{"activation": "squared_relu", "rope_fraction": 1.0, "parallel_block": false, "lr": 0.0177, "grad_clip": 2.0}
MLP neurons of a small language model. Each row is named by its layer, matrix (up: input weights; down: output weights) and neuron, and shows model dimensions 16-143. Each number is 200 + 30 x the weight over its row's rms, rounded and kept within 0 to 999.
Before each neuron's rows, "fires on" lists the tokens most often at its 100 highest values on Wikipedia text that the model never trained on.

fires on: " de", "z", "é", "on", " of", ","
L4.up756,177,158,193,141,164,218,182,217,183,169,187,146,186,235,193,219,188,107,168,145,180,183,178,216,168,201,187,212,210,163,184,226,230,221,187,187,203,230,221,192,164,221,201,205,183,208,221,220,162,192,191,176,197,238,147,166,184,266,216,184,170,213,178,205,150,212,212,227,175,215,240,217,187,256,237,182,229,202,225,216,158,200,143,188,271,247,181,144,224,188,260,182,200,193,177,207,188,157,227,166,191,218,216,187,206,208,211,155,173,207,224,239,189,189,240,198,211,236,160,141,168,193,164,236,240,202,185,173
L4.down756,226,206,193,154,163,165,173,214,210,156,173,182,198,224,242,213,164,197,193,182,221,189,225,149,162,176,179,207,221,161,178,228,203,174,186,149,204,153,228,165,239,210,193,166,237,207,193,246,202,153,207,198,197,214,224,177,148,224,205,219,221,257,199,238,217,236,182,174,136,200,229,207,231,224,220,211,219,156,173,246,164,158,216,200,228,212,208,144,233,199,238,172,143,196,174,218,210,223,214,211,162,241,175,260,175,259,201,211,196,201,204,208,209,184,194,199,232,222,250,208,247,244,151,180,231,210,211,207

fires on: "er", "ist", "acher", "her", "ian", "chitect"
L4.up511,212,228,183,219,223,218,199,241,201,250,200,166,210,145,174,206,192,179,218,249,162,222,161,157,170,239,216,203,206,200,262,196,182,159,197,220,223,153,204,126,199,173,197,211,189,212,202,179,132,194,134,218,226,236,220,188,220,170,176,215,205,214,141,211,238,204,232,218,156,219,185,194,215,212,212,200,194,148,221,239,212,215,226,185,212,188,173,207,200,205,225,218,198,220,206,205,206,193,222,147,193,240,199,190,212,190,218,244,253,242,179,211,200,175,196,272,186,213,196,184,235,159,262,215,158,186,204,188
L4.down511,224,209,212,149,152,187,203,214,238,228,209,163,141,211,239,206,175,216,232,224,193,223,194,125,205,176,221,220,217,231,188,224,186,222,187,168,237,179,195,196,171,177,159,192,164,216,240,217,273,235,204,212,230,188,221,237,230,177,208,217,161,238,238,215,185,232,240,216,213,174,210,200,171,197,191,250,272,194,216,271,177,188,218,188,214,220,198,227,144,224,226,223,193,197,179,176,166,227,224,203,178,144,104,250,230,247,186,188,163,198,160,191,214,216,151,176,180,173,220,209,201,196,181,227,148,165,220,197

fires on: " Che", "le", " She", "ey", "are", "che"
L2.up439,236,220,163,215,198,237,207,207,127,111,205,215,237,215,188,216,197,177,212,211,156,189,212,168,150,171,180,206,197,209,141,121,154,166,191,169,177,181,150,221,200,160,210,205,215,189,208,158,141,246,169,195,208,190,201,212,177,170,229,168,155,211,173,208,233,213,206,208,211,184,212,180,217,193,234,181,212,183,215,166,221,215,207,202,202,210,155,247,237,179,197,215,172,182,180,284,155,176,222,201,196,192,221,203,203,254,230,236,216,222,237,136,185,183,163,185,238,188,192,191,181,237,160,224,214,208,181,186
L2.down439,206,257,238,229,249,197,234,247,157,192,179,186,195,203,257,224,206,226,214,169,230,196,183,200,198,228,226,220,213,152,200,247,231,221,177,129,208,206,164,289,167,221,185,249,128,209,172,229,231,237,219,157,231,199,220,192,192,247,234,216,227,206,220,160,178,162,209,211,190,139,135,221,242,151,182,190,220,167,161,199,199,190,189,162,135,209,205,198,190,223,177,181,145,263,252,231,216,227,205,212,198,180,164,179,198,232,183,161,166,188,178,235,206,169,199,161,186,185,174,210,211,227,202,212,193,236,176,202

fires on: ":", " (", " UTC"
L4.up470,150,188,176,216,205,146,212,266,169,258,151,125,201,227,218,163,239,233,163,254,200,245,192,162,207,161,135,230,222,216,184,229,215,209,207,208,257,200,216,228,245,151,175,211,268,212,213,182,215,229,220,192,203,195,182,167,162,251,223,216,206,176,200,222,177,187,228,218,227,247,221,190,181,203,242,234,225,172,238,126,185,163,144,214,214,278,205,184,190,221,212,213,203,251,192,199,247,173,215,217,219,250,230,175,171,258,217,204,247,157,201,234,195,209,204,192,183,229,199,235,166,252,210,216,209,209,212,187
L4.down470,140,180,182,169,172,185,197,210,229,195,253,152,213,182,194,241,195,143,178,232,206,233,210,197,192,173,205,170,187,184,153,140,170,234,209,206,228,184,208,177,172,239,242,230,255,217,133,172,215,184,199,194,212,179,131,176,209,180,207,249,212,131,227,260,211,216,138,228,158,169,185,186,179,183,195,205,205,257,199,183,228,207,264,189,171,202,232,174,181,206,171,251,210,160,192,215,226,217,169,160,192,278,217,147,183,191,178,145,239,197,182,205,222,176,200,213,228,283,196,256,201,243,157,144,199,158,211,161

fires on: "ist", "er", "ator", "or", "ter"
L2.up72,207,195,176,191,204,219,218,198,177,228,226,131,200,210,222,246,202,193,238,247,213,266,202,174,231,241,216,187,241,210,201,214,160,173,225,198,218,212,174,179,184,189,189,152,181,185,197,191,159,216,184,216,224,199,189,159,209,175,203,204,176,221,191,222,154,180,287,196,184,195,174,181,235,182,201,161,219,163,224,236,194,219,198,165,245,258,199,230,167,231,212,270,208,215,246,166,196,179,245,190,179,202,225,172,202,109,208,188,181,265,194,210,232,157,214,234,151,152,214,177,196,211,208,204,222,210,181,164
L2.down72,209,197,210,222,157,166,198,258,268,218,164,206,196,215,178,208,191,209,190,208,184,181,226,141,155,166,219,199,234,180,201,205,210,191,157,190,208,198,227,208,178,226,209,237,161,210,232,222,212,254,180,220,202,164,197,294,224,137,219,191,240,269,195,203,230,227,187,198,206,161,151,174,169,233,208,270,296,200,206,230,158,186,234,217,188,205,183,254,169,194,216,196,192,180,205,157,216,238,238,185,162,197,95,247,169,216,199,232,212,212,161,213,189,189,143,170,199,193,186,200,198,199,187,221,173,194,187,165

fires on: " |", ";"
L4.up462,186,177,175,173,220,188,178,183,208,195,215,199,146,206,201,165,202,252,240,189,171,221,232,166,191,239,147,189,188,210,192,163,195,210,268,218,169,277,210,210,189,133,204,209,187,200,209,188,186,138,191,230,238,200,227,239,227,243,146,200,199,182,251,162,153,239,154,177,137,225,186,226,249,170,182,232,213,134,253,181,234,176,235,155,189,175,220,196,190,206,215,182,198,226,254,195,224,211,220,171,214,196,242,206,213,215,168,261,174,149,185,239,205,285,227,181,158,191,181,166,236,229,208,129,215,156,160,156
L4.down462,189,193,187,206,163,199,179,202,190,151,253,259,176,180,196,187,216,150,162,196,149,199,186,204,192,194,161,191,168,219,184,187,195,203,179,178,213,208,227,180,198,207,196,192,206,178,197,169,183,155,260,224,164,213,189,238,230,196,135,150,230,209,252,240,210,264,226,196,239,211,193,222,192,240,196,244,193,193,174,231,222,240,217,166,191,275,195,221,202,232,198,170,175,186,206,219,247,190,173,238,159,186,197,157,154,178,224,187,228,174,199,195,193,159,176,251,211,246,192,166,181,283,172,166,231,246,251,221

fires on: "er", "or", "ers", "ors", "itor", "ement"
L2.up419,155,190,208,200,281,227,238,196,134,250,181,184,162,195,212,195,204,240,246,200,230,214,215,162,214,198,226,195,267,132,212,213,148,163,222,193,231,217,140,162,141,259,192,215,206,156,233,236,173,172,170,195,200,183,193,179,231,205,198,179,191,246,181,188,195,246,259,208,217,211,189,239,234,186,224,198,233,182,184,219,222,170,160,238,284,208,233,165,175,168,171,243,187,192,213,220,150,198,249,181,220,189,186,260,193,165,225,213,172,247,171,234,214,206,172,197,184,177,191,200,183,213,203,171,236,174,220,214
L2.down419,176,198,193,185,196,201,218,185,221,209,226,190,212,206,224,139,197,213,183,199,138,224,189,149,127,174,162,163,170,260,194,150,171,230,180,162,194,160,231,235,194,186,197,149,172,183,249,207,151,193,234,183,209,218,217,229,224,179,207,270,187,212,199,220,142,234,227,172,185,193,232,243,170,214,190,244,200,216,213,231,180,236,221,167,183,226,179,294,197,223,265,157,195,191,194,226,198,227,179,213,195,179,225,166,183,230,150,221,225,202,145,182,232,180,218,256,196,191,164,152,201,209,180,267,158,209,226,230

fires on: ":", " -", " –", "io"
L4.up156,213,184,203,213,233,243,121,200,128,185,149,208,198,153,183,204,190,162,235,210,177,178,206,223,184,168,225,165,204,238,180,170,179,156,202,244,232,196,194,191,172,165,175,225,222,184,250,193,143,190,181,284,177,167,176,205,244,160,180,208,181,190,232,171,188,141,169,158,230,237,136,211,175,199,204,227,166,160,255,171,183,170,162,215,207,208,161,182,201,159,201,204,218,148,217,180,200,204,178,192,194,159,206,142,189,221,225,133,158,189,212,201,191,207,192,207,249,194,214,144,184,192,174,217,163,255,178,249
L4.down156,247,162,210,215,191,214,230,163,208,198,184,196,198,209,192,191,223,189,270,154,198,157,210,230,198,217,216,194,236,199,218,183,141,150,203,169,247,178,220,213,217,169,181,240,253,184,218,207,180,222,214,197,183,170,189,162,175,230,169,179,261,163,192,208,221,180,134,210,246,208,168,240,173,209,157,213,208,266,191,144,219,187,202,181,189,185,194,249,218,183,197,129,224,202,179,217,210,219,194,206,226,241,166,175,261,188,168,140,204,204,194,215,211,158,223,191,199,229,232,222,208,203,156,146,168,184,270,221

fires on: " an", "),", "an", " as"
L2.up442,150,180,239,256,197,256,212,188,237,215,211,245,214,210,191,190,194,252,181,144,208,183,171,218,210,170,210,193,209,199,238,183,167,197,185,225,174,230,201,170,166,238,193,253,154,213,233,172,209,164,173,132,177,184,209,170,195,208,221,274,170,150,172,237,213,209,192,154,218,161,235,160,209,178,190,220,206,211,203,222,159,158,230,206,208,170,177,202,208,178,218,196,219,148,186,199,186,147,182,226,169,232,179,251,169,185,144,191,170,108,210,187,176,172,206,235,240,205,177,203,120,171,140,190,185,254,219,169
L2.down442,160,194,221,236,165,185,220,211,289,231,252,178,194,216,206,190,177,197,203,170,226,169,291,164,181,208,148,217,207,217,195,215,180,223,159,123,205,191,188,195,222,195,192,199,182,211,255,183,235,189,220,250,211,201,145,185,192,198,218,236,241,203,194,180,166,225,148,202,196,209,206,241,160,180,186,158,188,238,165,222,195,177,226,156,181,194,240,196,235,215,203,230,170,190,242,253,225,197,234,193,170,215,158,218,206,222,227,150,275,192,185,180,196,165,178,211,144,224,190,254,229,208,124,156,184,188,235,210

fires on: " W", "W", "w"
L2.up528,185,172,154,186,211,213,199,222,230,183,220,212,153,178,195,243,191,156,175,203,194,177,210,229,211,211,205,160,175,185,191,145,150,185,242,205,155,224,205,163,157,220,150,239,237,238,218,207,200,207,215,173,246,178,247,237,177,227,199,221,160,247,193,184,195,165,179,211,184,145,242,172,216,161,98,184,203,184,211,137,205,243,228,243,204,162,205,204,197,172,233,242,188,189,189,207,194,162,187,223,166,182,200,201,187,225,191,208,163,222,195,237,179,147,178,228,267,228,187,183,183,189,226,156,192,132,181,240
L2.down528,202,219,189,202,199,200,234,217,206,168,238,172,147,203,191,184,193,187,200,190,228,252,180,241,184,202,170,209,222,177,143,167,136,192,166,186,164,198,213,180,194,209,193,208,147,206,191,229,215,165,180,173,213,191,196,203,212,239,218,233,204,258,240,244,142,226,154,173,185,124,183,205,181,189,157,202,161,206,173,220,177,234,252,210,190,190,186,257,176,190,241,143,254,223,170,221,223,231,226,197,177,222,164,219,165,241,259,159,201,259,205,232,181,175,237,209,163,214,199,210,170,154,237,223,163,223,222,203

fires on: " inter", "/", "tern", " int", "-", "ter"
L4.up272,173,224,195,196,209,268,227,236,210,187,215,237,222,221,215,204,230,215,169,214,152,189,212,212,231,237,184,168,183,203,179,231,187,174,207,225,187,241,216,231,186,212,181,204,224,213,239,243,159,199,206,208,220,180,172,215,204,152,202,151,170,153,264,210,227,226,213,196,201,270,201,195,208,146,181,171,204,101,163,187,193,246,229,260,207,154,209,180,167,161,191,218,210,198,237,115,182,233,225,104,167,180,260,212,252,202,215,187,200,216,238,178,206,209,156,200,210,198,153,198,223,178,230,227,237,154,204,173
L4.down272,218,196,170,173,184,215,159,179,200,207,172,219,209,215,200,183,202,195,193,226,178,152,217,181,210,199,204,175,166,200,184,198,179,220,129,201,205,185,207,173,196,173,149,208,165,161,221,215,188,185,153,199,198,233,205,89,233,206,222,203,253,224,182,190,131,201,197,191,232,237,177,178,160,191,160,172,279,177,176,208,217,160,176,170,227,156,207,236,151,165,197,208,195,184,147,261,221,248,212,228,174,235,173,217,226,193,237,202,174,177,215,128,173,188,236,216,194,179,240,163,202,179,226,265,172,248,190,147

fires on: "at", "ang", "ub", "um", "un", "p"
L2.up427,157,229,202,277,166,217,179,208,204,191,180,197,266,176,219,228,200,193,192,198,251,166,209,248,136,155,180,190,198,204,171,195,197,242,225,179,215,228,160,212,165,214,245,155,243,244,214,177,245,182,213,177,147,235,192,217,173,187,222,205,208,193,194,229,164,216,191,250,183,181,171,224,222,261,177,216,169,163,199,188,181,240,257,237,196,179,165,229,214,177,233,233,204,219,187,203,229,213,211,243,162,224,178,215,196,244,263,211,236,156,242,221,205,226,207,158,225,173,226,227,180,267,172,270,199,184,190,207
L2.down427,209,219,184,191,167,210,220,137,165,211,227,165,197,152,181,165,175,219,189,227,212,229,181,170,196,190,133,198,214,177,210,212,187,203,215,257,202,191,160,222,198,240,243,188,212,205,232,204,150,222,187,222,209,148,245,179,231,200,162,226,224,139,176,89,176,165,176,194,186,154,208,210,195,175,208,171,222,189,172,242,192,162,177,170,232,204,202,217,210,186,240,183,180,184,167,161,222,184,165,197,229,168,129,187,202,171,181,182,225,199,217,236,159,171,219,211,201,215,178,255,193,242,215,201,176,161,206,202

fires on: "ater", "est", "ast", "et", "ent"
L4.up628,203,187,170,199,153,225,169,192,191,184,227,193,229,160,177,212,177,204,189,147,167,204,189,160,188,189,231,181,220,216,262,248,199,193,255,174,216,192,119,174,205,191,246,192,156,169,204,183,241,184,156,227,204,190,223,245,189,186,230,208,181,241,217,199,200,269,181,161,175,170,171,181,167,183,213,178,191,198,212,132,210,242,223,209,202,227,181,230,250,214,243,223,197,185,243,189,194,188,235,156,183,130,269,239,146,168,229,189,192,266,238,197,203,190,162,151,157,198,173,210,154,226,226,200,175,161,185,230
L4.down628,244,172,268,198,163,211,192,274,241,159,243,153,174,252,208,259,229,236,192,200,187,193,253,168,230,161,173,176,207,162,142,202,194,229,209,214,205,172,187,150,199,200,228,180,203,219,260,232,184,197,199,212,299,234,185,167,267,207,197,134,205,209,186,195,161,168,232,207,219,164,205,215,206,183,183,209,273,164,229,205,189,216,214,182,155,236,185,233,186,202,211,179,205,198,196,193,205,261,188,190,290,165,203,200,189,210,165,204,162,173,198,222,250,177,215,208,214,226,181,250,206,191,209,245,181,218,196,210

fires on: ":", " as", " |"
L4.up410,186,248,211,287,202,236,154,196,176,198,168,249,247,169,185,120,128,230,210,217,175,192,218,173,226,142,156,217,197,163,180,197,197,210,221,184,211,222,194,194,208,201,202,226,202,202,207,155,233,247,183,215,184,156,195,194,173,212,181,266,219,144,201,163,221,237,179,215,231,213,243,198,210,188,206,220,235,196,160,119,163,201,195,221,232,212,191,161,212,142,258,261,173,176,219,158,246,208,153,196,200,166,242,202,212,232,193,205,235,163,181,188,171,175,179,230,233,217,221,196,160,214,165,207,180,206,213,230
L4.down410,212,214,216,200,237,160,186,210,245,220,243,229,160,186,240,174,203,163,257,154,231,229,197,206,191,161,234,174,204,194,190,241,233,193,207,204,181,192,188,204,235,193,220,234,203,172,190,219,195,209,175,187,215,151,194,169,148,177,185,164,275,168,143,286,152,206,132,231,166,203,195,243,216,184,170,222,243,235,239,213,246,186,193,223,234,201,220,170,146,177,158,183,207,197,211,235,180,249,266,197,212,210,154,220,169,180,214,186,170,179,128,203,174,223,182,178,153,209,214,191,163,186,243,148,174,152,177,196

fires on: "/", "–", ",", " [", "{", "-"
L4.up526,196,191,173,236,177,248,192,242,156,213,183,153,188,182,177,233,200,184,201,176,176,223,210,208,207,219,195,221,207,193,167,232,152,160,260,224,191,181,228,208,184,211,173,160,163,203,234,190,170,217,214,245,262,149,276,248,189,206,191,179,187,165,197,220,228,165,208,209,181,176,216,236,243,191,210,151,202,159,216,166,204,208,166,168,246,235,187,275,214,182,173,213,206,204,126,134,201,195,211,176,196,207,183,168,244,217,175,192,160,180,276,194,189,231,195,179,190,187,218,196,181,149,211,192,274,176,261,232
L4.down526,202,198,250,160,194,198,210,186,181,191,207,171,202,223,218,189,192,239,147,228,207,199,182,191,233,193,201,208,223,183,190,188,229,244,207,232,205,197,225,132,151,203,157,162,173,183,164,165,153,234,204,233,195,158,136,165,184,199,148,209,163,194,218,199,236,129,119,203,194,212,165,202,160,241,195,179,216,189,204,217,229,164,191,174,231,161,171,249,190,183,240,161,167,242,269,234,200,224,207,224,198,185,213,212,240,213,217,187,161,272,253,232,207,190,192,224,195,203,192,156,252,134,128,204,218,191,183,215

fires on: "e", "le", "re", "are", "ile", "se"
L4.up670,248,197,196,213,183,239,144,177,227,161,170,175,244,202,181,256,219,165,192,221,190,208,231,175,163,222,212,206,204,208,250,156,181,147,185,227,220,210,208,216,234,180,155,260,199,172,165,142,210,203,163,238,157,204,218,199,173,226,237,198,158,167,220,191,242,198,187,245,162,130,190,196,211,169,215,211,220,177,192,169,218,182,188,202,183,191,190,202,198,160,204,221,204,201,172,230,234,127,233,191,175,223,204,214,188,216,223,167,189,264,211,271,207,259,203,223,244,179,194,157,195,195,219,165,190,196,238,224
L4.down670,191,179,226,205,219,169,142,188,191,191,201,208,187,237,202,235,222,187,215,190,156,234,208,197,189,254,208,179,224,142,216,189,167,215,198,117,252,192,205,200,179,190,210,203,173,239,194,204,245,198,220,220,190,198,207,164,220,182,210,143,170,196,227,169,175,134,160,191,180,225,165,203,186,179,181,174,237,227,182,161,164,165,165,178,198,168,185,234,263,196,132,178,129,216,214,199,161,215,243,188,233,198,238,214,181,204,179,196,173,241,190,158,192,160,212,178,202,223,230,218,232,180,180,228,172,222,182,179

fires on: " |"
L4.up490,221,161,220,163,216,198,222,195,181,213,205,255,221,230,225,201,239,205,190,212,247,224,221,185,175,187,184,175,164,233,239,152,170,194,227,245,229,216,211,204,201,180,209,223,199,140,200,202,180,170,239,164,153,244,227,274,233,217,161,237,237,161,200,141,159,216,159,229,137,180,199,179,238,197,206,200,216,178,208,262,187,226,160,187,152,165,176,193,192,179,219,146,152,178,211,180,260,181,181,187,205,208,125,164,189,175,230,188,164,157,199,177,174,223,176,216,164,236,140,213,208,235,199,202,253,160,181,199
L4.down490,173,159,208,218,152,188,200,238,222,194,225,201,206,211,191,154,176,154,154,223,221,180,192,194,255,244,191,213,141,227,186,224,216,196,176,193,220,196,192,198,207,213,237,199,245,109,231,217,183,187,227,227,165,186,223,246,206,234,230,186,219,139,195,203,220,200,190,202,193,229,159,130,153,219,155,165,188,204,171,186,138,188,195,176,224,169,244,229,222,254,212,214,216,201,217,175,243,239,209,209,190,208,190,176,265,207,185,175,167,194,180,193,240,156,174,254,215,245,225,244,151,180,202,176,235,257,221,200

fires on: "or", " by", "us", "er", "ant", "ress"
L2.up270,206,177,191,146,232,179,245,144,193,208,221,184,230,241,128,231,176,188,211,222,186,226,217,142,159,141,250,192,221,211,241,208,146,184,194,155,221,174,178,173,130,185,247,180,194,196,182,204,206,232,188,236,157,182,191,158,160,225,203,205,173,178,188,172,173,156,218,166,168,201,233,228,242,211,208,149,193,196,220,190,254,177,218,173,183,248,195,225,213,151,235,238,232,153,177,189,195,242,217,199,201,222,214,208,192,191,176,297,210,168,142,199,244,240,174,214,223,187,230,166,154,220,199,169,185,221,191,183
L2.down270,217,231,234,193,149,228,165,197,259,199,204,182,220,214,226,211,167,230,200,238,163,167,205,179,208,237,156,184,185,209,179,182,200,203,238,183,227,175,185,237,162,207,156,192,199,144,214,273,240,206,214,211,213,240,161,224,255,187,206,221,203,213,213,174,194,197,237,277,220,203,168,183,168,203,191,190,221,191,232,198,173,173,184,242,167,160,167,205,194,202,178,228,170,208,183,208,143,231,235,206,171,143,131,192,223,199,162,206,243,251,213,183,237,202,168,191,145,230,179,278,239,196,194,236,175,159,181,217

fires on: "es", " York", " hon", "il", " Hon", "hen"
L4.up389,168,162,242,218,200,207,169,209,188,195,212,181,212,192,244,177,200,169,107,220,212,152,141,235,199,192,168,196,205,208,159,180,233,173,206,227,175,170,186,175,220,167,245,212,152,243,205,225,175,170,182,215,197,224,284,198,189,259,236,196,209,189,182,218,230,178,178,167,200,134,187,215,227,234,180,181,219,217,158,186,183,165,160,193,192,231,203,177,168,207,202,137,192,180,145,239,155,191,240,206,238,208,261,191,204,212,176,240,182,194,261,171,184,226,141,177,161,261,197,145,216,203,209,177,152,189,206,209
L4.down389,183,234,202,231,158,201,153,220,198,239,182,181,189,186,175,204,255,214,177,203,216,207,195,242,254,174,188,257,203,166,249,242,188,209,193,193,230,225,235,177,234,221,174,168,205,184,171,157,227,223,198,202,171,273,187,219,194,168,209,227,185,200,209,150,156,183,181,233,224,233,198,207,192,209,187,240,250,185,176,195,189,194,173,195,206,253,185,215,249,195,180,198,178,232,152,128,187,182,133,199,210,233,164,217,192,220,191,201,196,242,174,124,230,164,254,192,155,202,202,166,171,220,240,189,195,195,190,221

fires on: " she", "He", " he", "he", "It"
L2.up446,232,251,204,243,189,256,199,216,161,176,213,204,191,211,186,203,186,233,225,235,201,164,198,188,245,192,231,175,164,206,240,221,164,194,174,201,201,211,209,165,206,215,192,184,190,201,184,132,145,223,271,163,196,174,211,196,235,221,220,187,168,204,190,202,217,218,205,220,170,210,227,213,224,176,213,141,219,248,191,159,192,234,205,207,183,223,138,210,211,188,246,262,205,204,205,183,203,189,200,150,211,228,248,176,194,262,195,217,206,208,176,211,187,206,199,185,253,172,163,189,210,171,151,223,219,202,239,225
L2.down446,215,192,175,201,232,198,232,257,195,213,217,130,143,201,211,219,173,210,229,152,201,196,193,157,233,181,217,149,213,204,147,226,219,206,190,174,172,205,191,233,226,203,223,195,130,202,215,171,232,253,215,203,158,186,225,203,233,228,175,187,234,244,202,209,157,211,216,169,210,195,163,177,178,257,175,195,239,268,189,191,183,272,175,193,230,213,200,255,103,212,228,233,181,172,209,244,185,253,169,234,179,204,184,193,196,170,196,218,201,193,172,166,221,156,204,235,238,244,180,243,211,212,188,204,225,190,169,151

fires on: " including", ":", " include", " included", " as", " includes"
L4.up131,205,268,129,194,238,186,184,182,198,249,178,219,239,253,230,184,202,194,282,213,225,218,206,223,192,133,211,233,140,116,180,264,232,216,175,208,203,200,205,185,194,212,203,193,197,224,151,183,192,231,185,233,182,237,195,188,172,187,207,203,223,144,187,193,161,195,168,223,254,181,195,240,209,194,249,204,208,164,210,200,220,202,211,212,229,171,240,194,191,166,229,159,181,243,245,135,164,192,173,136,216,181,221,219,189,263,189,170,220,199,230,225,173,204,216,243,182,187,232,197,225,208,184,191,236,181,179,181
L4.down131,200,205,214,181,253,129,205,227,247,226,219,163,246,239,170,165,198,195,169,175,245,242,222,214,203,184,181,130,169,188,229,230,170,193,166,218,191,209,253,173,220,205,216,120,202,213,213,194,212,206,169,205,185,204,214,212,214,193,169,203,217,189,176,246,159,183,214,159,230,245,202,193,180,128,217,211,200,252,189,210,184,154,191,185,219,213,227,170,208,202,203,259,196,184,242,176,232,213,195,239,173,220,138,206,165,265,178,200,117,183,133,185,205,208,195,218,129,171,172,165,201,178,228,206,242,197,201,222

fires on: "ist", "est", "ast", "et", "at"
L2.up156,226,145,214,204,201,187,218,167,217,224,193,186,235,174,228,185,185,169,190,182,200,174,161,209,231,205,188,219,230,182,237,179,189,200,207,234,242,231,178,170,188,212,214,206,227,210,219,234,207,235,170,229,219,172,175,234,158,182,207,174,214,185,213,157,209,215,189,159,165,203,263,198,222,246,172,212,204,172,221,188,180,258,235,233,204,215,224,203,192,193,243,195,176,236,244,132,134,240,272,197,185,217,222,255,160,204,248,210,250,204,175,230,228,178,211,252,169,168,143,230,188,227,222,215,101,173,221,153
L2.down156,212,181,170,217,177,215,164,238,233,243,248,183,189,188,121,202,231,164,236,202,176,249,213,156,175,224,200,196,187,214,185,182,221,209,242,235,202,164,220,159,258,193,204,220,143,171,181,167,168,214,164,190,250,250,208,212,233,153,182,202,203,238,136,188,151,200,189,228,252,184,216,195,182,204,217,167,201,269,197,214,228,221,257,164,180,188,246,257,162,191,236,191,184,238,189,176,222,177,194,154,212,150,187,185,281,165,220,218,205,212,199,183,231,201,245,191,202,189,235,215,176,152,224,172,212,193,170,202

fires on: "W", "us", "b", "-w", "we", "w"
L4.up187,209,246,202,201,186,241,162,189,169,154,199,157,150,187,202,210,181,176,226,197,197,209,157,140,176,242,260,237,185,226,225,148,205,224,246,223,226,177,233,157,171,239,171,281,227,242,204,251,202,137,241,199,184,206,186,213,240,264,218,186,231,229,196,219,208,122,214,160,198,170,188,218,220,177,197,190,206,193,184,222,228,236,219,211,225,188,192,270,184,204,207,196,187,184,158,252,191,121,214,195,209,210,189,207,150,254,187,182,211,180,220,203,198,223,207,210,200,184,231,214,242,183,181,196,213,163,160,218
L4.down187,206,231,213,222,233,172,192,237,181,187,171,205,184,204,153,225,247,224,251,251,181,201,173,216,186,217,205,221,153,167,213,187,174,157,187,190,175,241,201,236,190,202,184,246,210,245,188,177,202,184,186,223,179,207,179,233,168,227,230,181,152,194,237,193,165,230,174,234,245,242,179,182,188,171,238,216,167,186,206,174,190,278,240,230,149,188,166,215,211,244,208,131,201,218,225,157,214,227,207,187,202,130,168,197,185,275,222,212,238,214,235,195,228,221,190,245,242,213,226,178,160,200,233,252,186,169,215,231

fires on: " of", " in", " to", ","
L4.up274,194,211,122,140,188,195,229,263,206,234,163,201,255,201,179,211,190,184,197,173,251,242,215,228,205,217,266,195,226,162,178,193,215,163,259,187,205,210,203,161,160,191,166,198,211,251,225,207,199,224,232,186,162,189,172,166,186,169,214,226,191,146,202,236,222,149,267,199,164,199,227,190,234,220,181,149,235,187,210,231,214,168,165,180,215,191,179,193,247,295,251,198,180,166,190,261,206,225,254,226,212,236,247,157,162,199,158,176,200,210,224,193,167,252,157,193,166,205,157,216,226,206,161,199,210,224,182,194
L4.down274,157,234,220,121,184,223,150,226,229,242,197,181,220,222,235,234,203,189,157,229,211,131,207,144,216,257,198,179,170,204,187,203,272,209,189,175,201,201,217,153,202,140,208,202,208,166,174,186,227,187,263,217,165,183,239,213,144,209,194,229,211,192,165,187,224,216,190,255,147,190,190,214,165,200,182,191,205,285,230,212,168,168,219,228,186,199,219,146,163,219,211,207,225,193,191,221,196,271,259,211,153,171,161,169,181,248,212,233,184,153,195,154,209,192,222,160,191,223,170,167,259,207,169,222,203,216,225,208

fires on: "a", "at", "ar", "an", "un", "o"
L4.up313,209,183,237,232,168,194,194,207,190,119,187,193,189,195,185,245,260,184,215,199,182,177,238,257,180,176,163,198,195,247,230,205,211,160,242,190,203,213,231,231,212,241,167,200,237,179,230,224,250,202,201,202,214,160,156,214,214,187,273,191,205,232,182,211,183,193,201,258,174,151,186,177,197,236,163,241,207,170,173,192,195,202,227,185,214,155,194,263,209,153,182,226,200,217,139,177,167,227,169,175,190,209,184,247,162,229,108,175,180,233,253,159,191,260,193,247,219,211,198,211,106,200,179,197,233,211,241,194
L4.down313,192,221,212,184,212,170,230,227,232,173,221,175,202,155,185,227,199,121,242,175,213,161,225,150,181,163,190,225,239,174,184,219,228,171,174,143,243,228,193,147,228,226,202,212,174,213,215,213,207,208,167,185,145,156,197,179,196,181,204,201,210,168,217,189,225,207,210,172,184,198,156,208,178,159,215,199,253,179,130,251,169,217,216,156,206,225,243,189,213,249,197,199,163,222,226,215,223,231,273,195,205,188,144,209,250,127,187,230,199,219,190,225,193,194,182,135,185,220,188,225,140,207,234,171,188,204,173,154